Weights of a small transformer language model.
Size: width 384, MLP 1536 tanh GELU, vocabulary 16384, 41.1M parameters.
MLP neurons of a small language model. Each row is named by its layer, matrix (up: input weights) and neuron, and shows model dimensions 128-255. Each number is 500 + 40 x the weight over its row's rms, rounded and kept within 0 to 999. Numbers have three digits each.
A block is one neuron, or neurons of one layer that tend to fire together. Before each block is what it responds to, as a language model described it from the Wikipedia text at the highest values.

Function words such as to, and, commas, for and in that link a noun or verb to what follows, e.g. decided to, France and, the right to.
L9.up311:580550516528453490426444480426401482504476486489501517474498470496450485484485463531531441528476491510537540523514532544568493519583529504497479524521423510487472540504484477496469443475548502539507486452493515557539488444510519521591477556526501430512543498473455454429477515540508571419488524459451414482545474529457513492487574483509445477516496461554485487587413503480496499518492
L9.up559:533443600491463473491530498503457549400521485516457528497492542455478612483491455561549527573537518510451518524534472526469533513437543465410495528502429484476497508473477488449462576535555557487483536434437520538506478528553466521539508471519503528526443509523490480549498515591522465514459481499536469557469525540430531508541500468493514515522488488569449440462473453463461541505551
L9.up799:574439486431451564443476470516527524506456565516503508481517445527521559515507496481597498523482470586515455473538450530460461476503480520501498517465503475501525587526548504563540576489462545477523456450490497578525574450514517480459497592566523531452500507475480537497458468529471493446498479449569487512517514561490579518539528481485423501499437475583496454517486512512508498554538
L9.up1509:511468503526517518513509511470421493484504557578530451458511461517504507554463431506482452529541505554464483562530504522480444491462485492489461520524517514515488480446505488531467590535546529540520524480377498496470482489473542495524489452558442486486458479528480522530503558580498567507540449497543510490535400580440474492517476456494489492458458497479491398507410471545475537517516

The first piece of a finite main verb right after its subject, often a word fragment, such as recogn(izes), tort(ures), res(ides), adv(ised).
L12.up552:488506585452461451468462472481484534484451510496494555473468542458499461467519619473468507481479524525492536470527500492497544478582538495504551492495498529532470537517485536408567486475453459480525537495461517481424545448530499527471480473537412493522456609518377509456522518490472510430472512516526531484600451518462589457596513575496468498544558518551526516541546493510443454458515

Nouns in biographies naming degrees, fellowships or awards after earned/completed/awarded, such as degree, Fellowship, doctoral; weaker hits on infobox dashes, table parentheses.
L13.up7:484477526509437491519527528528484458516473498511496534484518479608490529565596559539545470483521420550518509520511514606590519509594453478531527578483522502516518531524558486471481484451506502531504511484525523517496555579562530494502471442532422463487513551451491489470458502513458427553516552485483472511529441514553474462534539538516467474490530523470474489460553512461431481546566
L13.up864:482598496575473522568468499504514472535492473550456443530496441478460470537515489488467448516528442606454545547439528487553502499558504463494500513436489489623505553498548447506546520480468533457443534572523554533465503483509515542436476482557394477506466433486483415540533517515589466530505483461482486456541551498531474473542517557503533484489536432488468462555546489502473544476470
L13.up945:484464453538439494476479524534521472446505495495469507512452461509469504484514492485562484546451439494506493536546434539517501503527472504560489544460539502559440516555448450454487467433471528580512487535502588502527423537481546455483547564479517463520461474487550480486465484460491466497506499446512484491480504483511488519515559533475508503450514483478450433515524503462522481543482
L13.up1449:448571453502518476536479466503474509551452584525504432465484495450518488490514520503476524476543517549439534486536481559480540517474474529494522542518502487528487493509553469512468532522550499431406472524527479548463419563549545529461503496506482480457454521498436493449472559490522451478445502543505549426491523485482523554584576492543542463508540478502561467606423523527465453421448

Fires on the main verb that directly follows its subject, usually a pronoun like He or who, in Wikipedia biographies and narrative text, e.g. worked, served, became, made.
L9.up12:491496534521537528549489477565438454514461581568502547471506463503432475579419550479481526510545437543537435517508494550516502525487522523490471426572479460536540525561505470482515538436512456470543454532522444418497525490523577418452515541475486474474462632521510474470525531490524444499449487413522575458545585540470471482516549504526474499579495461479480477539443508433497437462495
L9.up156:526484518497534449495536499518451497434432511560520553517434512450475554486438626477550470523502465558469568509555538580453474567478520483479492581418503488534536511539454418433463524474522437435500473497463538449488517458479493522500523524449514506557535521501466488484520505471532488488501467561470500521591535521518564471554568464522454528536520503550530458538521525458470444407455
L9.up968:443532497475495484516427499433430462513485487552593562447443522483419448535500580460496524564575459638526527520467456476521511552537478439427563525481461524536439477501495496526499516548431433509494488463530456395516542485524496466472529479525476469476471523464467410488504553529548498420512474496494434455542496482534478513608566537497521402511579467489534481571513562517453483451471
L9.up1334:505502485429475506478515508504552485523459532486525590419506485469467490462485540508488520525544507470458526491458427507468563477576437482470513495486402565545449532428446510450539548523518480496528563482493473514466576526439528458470468546488388499521472586568466452500481543516487536403410528517518535467514481501423537462564525629539420465546571482574504526546573503531462472428476

Words directly before an upcoming verb: subject pronouns and plural nouns (We, they, residents, sculptures), modals (would, must), infinitive to, not; strongest on We/You in quotes.
L12.up294:584446575417452498466534435529450509496475530475521518449452544517525513522457537485556502572596519539507532553526487435427470510496539482475490545534512520463500524510446502498494490439475463437553476440503493530570508496480480531455514506496458474505479495497495520474523519458524504428451512466527538553502499532468489447586512591533459455519458524465525468536484522464480501472518

The verb or possessive right after a person's name opening a biography section such as Early life (was born, his primary education), plus School or St in school names.
L12.up1049:457484557533458505433473494457525489467458432486487465487490571492492485501570504542573545456471485572483393545434477488527561491559530518542466484457490514491455466506568419484543533485454489508508508523491499446487598517539507474485502575476454542469525504446511471460498498475529466521493492485424505510520506476533445528457550460504552564471530559457382495507510410510546555514498

Opening or middle subword pieces of uncommon surnames and place names, often after a first name, e.g. Col(trane), Bour(bons), Bur(wood).
L13.up204:524413524461460509532476525518513539470513522448507411502484507532462510556485526541518497426572471510464426540575410449475468480535372520609602504538474480418526507463418516507486499424528495504518534442402483458498508537538515474560536520533531512490484529527454483457502511554473533534473456514452509592488528511544525477493488587548507525501502516443447499623506483547516575481518
L13.up840:475639482480483455512513498570501454520459505444506512556506555589504444521476526522512522514524422521488483519430508567509488481490454521526544510503418511531537553496405517465616493463522472472490470453510462504490525502538501572512444501515579477522541440477460447519476473494506474561504470508573483474451453411518540505480524498512448528499535495483479436501516568544546417506515
L13.up856:596540501509506536508458449517487516492497447523491492509493448515484522528546483561508499495519526452491488546443484516495482484493535467516509466443445564493489619464478525555416521512472508498551457426536504546427502500499528581467459490530571463469563558513439477475543441497508562507448479503469473487501474558533485468460550552540490541466509504452498448522451504484499482533433
L13.up1103:504454518481445493507501475484501451493537495462524463484543581534450494463515450501539521414545413536484459600503498449528441500531450477488618458502449579516539555359436521498455504459532564542644471448524522523491459505544528475514539479480498503430516493478507543466486542441528483546478505498504521489463483496516501534492552499548443512443491485471422436430495579481551538549430

The first token of a verb right after infinitive "to", often purpose clauses (in order to build, aims to address, used to translate); weaker on other verbs and numbers.
L9.up170:475436496526518492470461547476534547538473572384492525464485499559484555495537501517559472453524518479508521485525463473497449526539533451496519471531433556544506473526434527435530494535495473561581464411483511444430586462473460516503480545534477512497457498490480437482406484508436518542496557467538532490489455516475464542485486607471441556497593483456454530483524509467459486506549
L9.up349:518490509493515406471464563519537510510463528501476530467497614492488484524551484455512496478486532515526473475578452501528526533543513535487562462485518592568474546479525524453493514474533491452512483543527510521485639554549542504433493461541440508504534529515499463523488526491489445442521513583509446428582474444462501505486507518488487510510506470469536449553520571424558536556521
L9.up1069:465500536451447480515488531447559440501506509522493507453506450545489614506522535480501506487511512560561561481519465482518518531521491525492489456546464514523501433456419462463514452530491457483513488488509498452440515522462472460503431534429545527501457500453490492510499503537489510533456472529460568489559445474543476513513502600577509478606536472521517490505448500529499510510479
L9.up1239:490568501573587496508498470488607535500430505476489562465459563413546527530521521536480484455503490491500432507480428506452493518522488493494511510511496475478512486513430486472566479557480495504592508505451456511390571468491460505371454588479477502473463463497444450425467523516509456547482508519465468451528456514524463554481521548541478449553594449432511457530429527529448498469537

The word "to" (also should, would, from, and) right after a verb or adjective that takes an infinitive, as in allows the user to, encouraged its citizens to, unable to.
L13.up39:580438544498445517535515487464478564480504560464535502504511457460540475563491494491544510493502557461450459445490443522466508525521528408540495495475550467527555586454473471514524526474515520507461505552484511503551530515477611451506556498505438478469491548480437479501512436559533542460508595577438552519483488569533483499566443473519472421501456498492548470520458495484455626455521
L13.up738:490507521461534444514510485571487533556508528494525471504531495541485534521453530440475537502492543496505492470556544477514544503528493462503528558503454555582515499501519526436497561503462507514481527535453501586554515495556576577463476499537462493473494522433464511474509533561484524455478485519503529488550472454493463475512493557531457525519510453436547467516453440515422511526482
L13.up1122:578432504477515506449481495486429517496556534390469493409580515453509544404474517465512451473484496563429491499504461540486521528491467490573452546481546488494508457424515516520576536529545452519532456497462514462497473525552537492515528455455479448482514504484523465455517459505503502496561535477551519527497576540488516485540449475486563450556456513522445447495544411430502526556497
L13.up1230:484495539544472432493524500463499507439475514513484421365516472461523492563528557514500502475466514482495531507525488462442551542492510523494509485491513549562513479515391472506528491493544510475539518501515451542519516478545500496424529496502474523455457504491499401511469534514537485540435483576429479408487496542468527432489542559500501437539478456408488469551506462510450464521499

First token or letter of a surname, or a middle initial, right after a first name in credits, cast lists, and prose: Nathan Rab(in), Jesse Full(er), Donald W.
L12.up562:539542512516509455446485461508482480501507504464563522484546516596519498503528448516564523504605439559507508574543528602502505489511499458470571541494400471526468595452476537463564538440569487524557490447517450517548529523574453583525505511503510435508439528496455516473431473499478527475483492555496519476480524506526493551470567502528441512446555434501538483526501534470529477487589

Word pieces inside personal names, mostly the first piece of a surname after a first name, e.g. Steve L|ingenfelter, David H|idalgo, Omar Sh|ami.
L9.up352:495484540580441483511524427476582540465573573454514416389483516551500424509577483543537514509551452453468507581526464478513464521485491496529548465463440504518481472442514470529455462528540482540521521503510498457484442528542515507417535506485543504464525515463514496454460502469540495511462444539535443463517568497507485527508542542509439529470508448523492463472470534487521494488411
L9.up451:541482517561456518495464472520517499436426513471585539493488472564497519540511465499510477512574494495506532536492474480455462481473477488504529488455406491552510554489499549573560523434576509483490451459498545542534557488582461564473538480483515521513432538458547569510458543499559494532433505529453469447478468501483514477483614488476454527503546506495437543557399445530506506474463
L9.up645:524531493556524485485427494542518500475491511461553504485497581529470503600524496477480510481588498531459520603515551540441530449505426496499508531410369515560581489464508559506524486528468473555483562467508507464583497508530495546391447511498485469515512515471509563532428507491551534544433444502511472459487530458504493504509541495534519499516582511485502503470507443504526499487467
L9.up1057:558544541561534491516488470496522497531503511413520493408433483476461517543520558507538492492472496534557489515512537506474523476459447464486535582442444471482615527472494476486497483641566475503462485448496488469494523491532541477479434485528483535525586502491511535482469532546502528486498475494453435465501462475410483509506514604533475516519496504467454508464573500479518514405518

Words placed right before a bare verb, mostly infinitival to, not, and modals (would not, failing to, could not, can't); weaker on and/a in lists and minus signs in tables.
L12.up56:513475559491435482512501484438507509526474475542572523469490481523531600500477520472531522525526475527468516543476502466480492561522491491551546570492469505527498473500466499524493475519536490483482542543512507489406493516510521492523512507600408516582436577462484509527511583500608444540513468454509540414474491469494509485569517530480496428508439493481477478486500447532472493448580

Tokens directly before an expected verb: infinitive to, modals (may, can, might), not, they, and the end of a plural subject noun (parameters, pupils, models).
L13.up23:507566578501469488551542388470451483485506555565531563546473537588552508472485490499524478470574508538512499520494489507508489528463553428433510520480534504461491466476493498471451479439518470489450506490442512445478527490546472506467570500494547551502567499439489540505509432525547564461497529501548537534519488504520564441521590533525500429449420552495597492432437520417500448537511
L13.up67:522496583449508507505515417471475446519483569525542534504518456507473475489603487599561485486538502532473518502534574530456490504443519474496519570544506453435456506478517444503470488474581507489433566542487499538492551553525446471427533494539449601496522490517525545537510561566491417519563511511473471500509484474522486525479559585496496461526511523467447465440437508478497428505517
L13.up525:473517562426425479495495434467489414466526465493487530490502511503518536526425452505573505543558515622517461507458514469500521542490540474464522522499524544491511525468405525452564467517518489446531473432503405552489546505521483521433499523618422503481497414433482542475458499613510525469451530507514477449470473553456510481505569508506414409541497503427477458524507513475495547420471
L13.up804:521496570514428538467554456457398525500497478552519534513511497498555489453522525416494475512485522573522541503499546516473414505538452435568537559532446522513534526385497464460534495447548482463462518465496455518574475536448585530500539538539533612440507542521517536496555423474557546509423480477440492569464482576481486457483522481477404502507482446569536460523498488491488537482504

The word "to" introducing an infinitive after a verb in biographical narrative, as in continued to, refused to, had to; it also fires on some "a" and "to" before a noun or number.
L9.up265:447504519500422435574438510478449528510488492537524497408496517562495479513559463484555489448501550509437476544466465482524504523482537453501502517538545641530484514413486523505516502546504461444482531421509475459487575497544458484465505404614426533461516546546469498507483511544521467533480529590558452451503456525565527465539508477456504422530510515467545472616495514502462517484483
L9.up866:463556515500439420481479506466433457544480452382600560473554548554454465547507473472512466504507485548584440539494515464446438448536470455518527494504443555542545471548540513521515462534494493500508558574486434591550578536459497493486457455471452430462480487514501472479477460464504514485504502466509568497506517469514494505538529498568431531437377558564551501529503486483520515536514
L9.up1286:477579512444510529487452387471504468505447615480545509462471515550469544493444493439544469498485498560516529502454451539482492483476482454498526417509481530529477506519502547542501505482485536469558515506523511528505509424540501506514471516513432496521535543504465474419504555541532559546501549482435484521531499526466512511466490501510480427533568493473515456518497460532420548498507
L9.up1316:465493456521523472469516405468456471527477534435518517461494478528516540478528501519478521503500482541479496535496448514501402484509485481509486531470516562567473486464477499467546520502509534495540503512459501490526504397513509452494389509486508456516525574519494533453535501492515463503557549495490431515475552555433521555649535452470508475520495515450555459512550490500509476444505

First word-piece of a verb (often a partial stem) right after "to", a modal, or a subject: comp(ose), rev(ive), arg(ue), drew.
L13.up86:512549514416474521482643486551519524525496507534509507538531550486507468492515503486495507492493462410506501472499480561508520548504374491501489565435503496477503453581501476429552552462550449604557540471485475476479495483453484489522558542553456528541503517468481436437438505507523533499543519513557574470456445477518502517535495579538550499506478461472502479559572483465481524439538
L13.up171:477528509439417482471450462472520527426389488503470568470479486507521534460489540547485501425465601502464451527585503572505495606522584530468503508467441559517546530497550497454511446395528506516512455463538520537482538478510516489432521491462488516513506582500506480516561550517492455448514483554576524462539418440479511463594518513526478487537530476430497569524445479492459509541467
L13.up662:485471454464550482482489478477455564436439483494545501467486463472508536456452458516527480443485543523520486528437505480475538584560560512510539573478432524537484530476524532467473521503443437544505527502517449536468571549489544452406482530476436499505484501420422510469509456450488488440475510436465508428581506521512491490528517513484482567529571442521507461527527515465492449516501
L13.up802:487523528550491534533519529547513534454431539491499473517480467467476603522546592516531489472526491428518464505457502526532555527545510519495513536449540572454514427515494489483547513447553454458515502475528484460416528501451480431493497469445445493549501541543428494432472526508488540432486506550451510440469501490514521475516505495548511528520477467538408475489492483453443505482471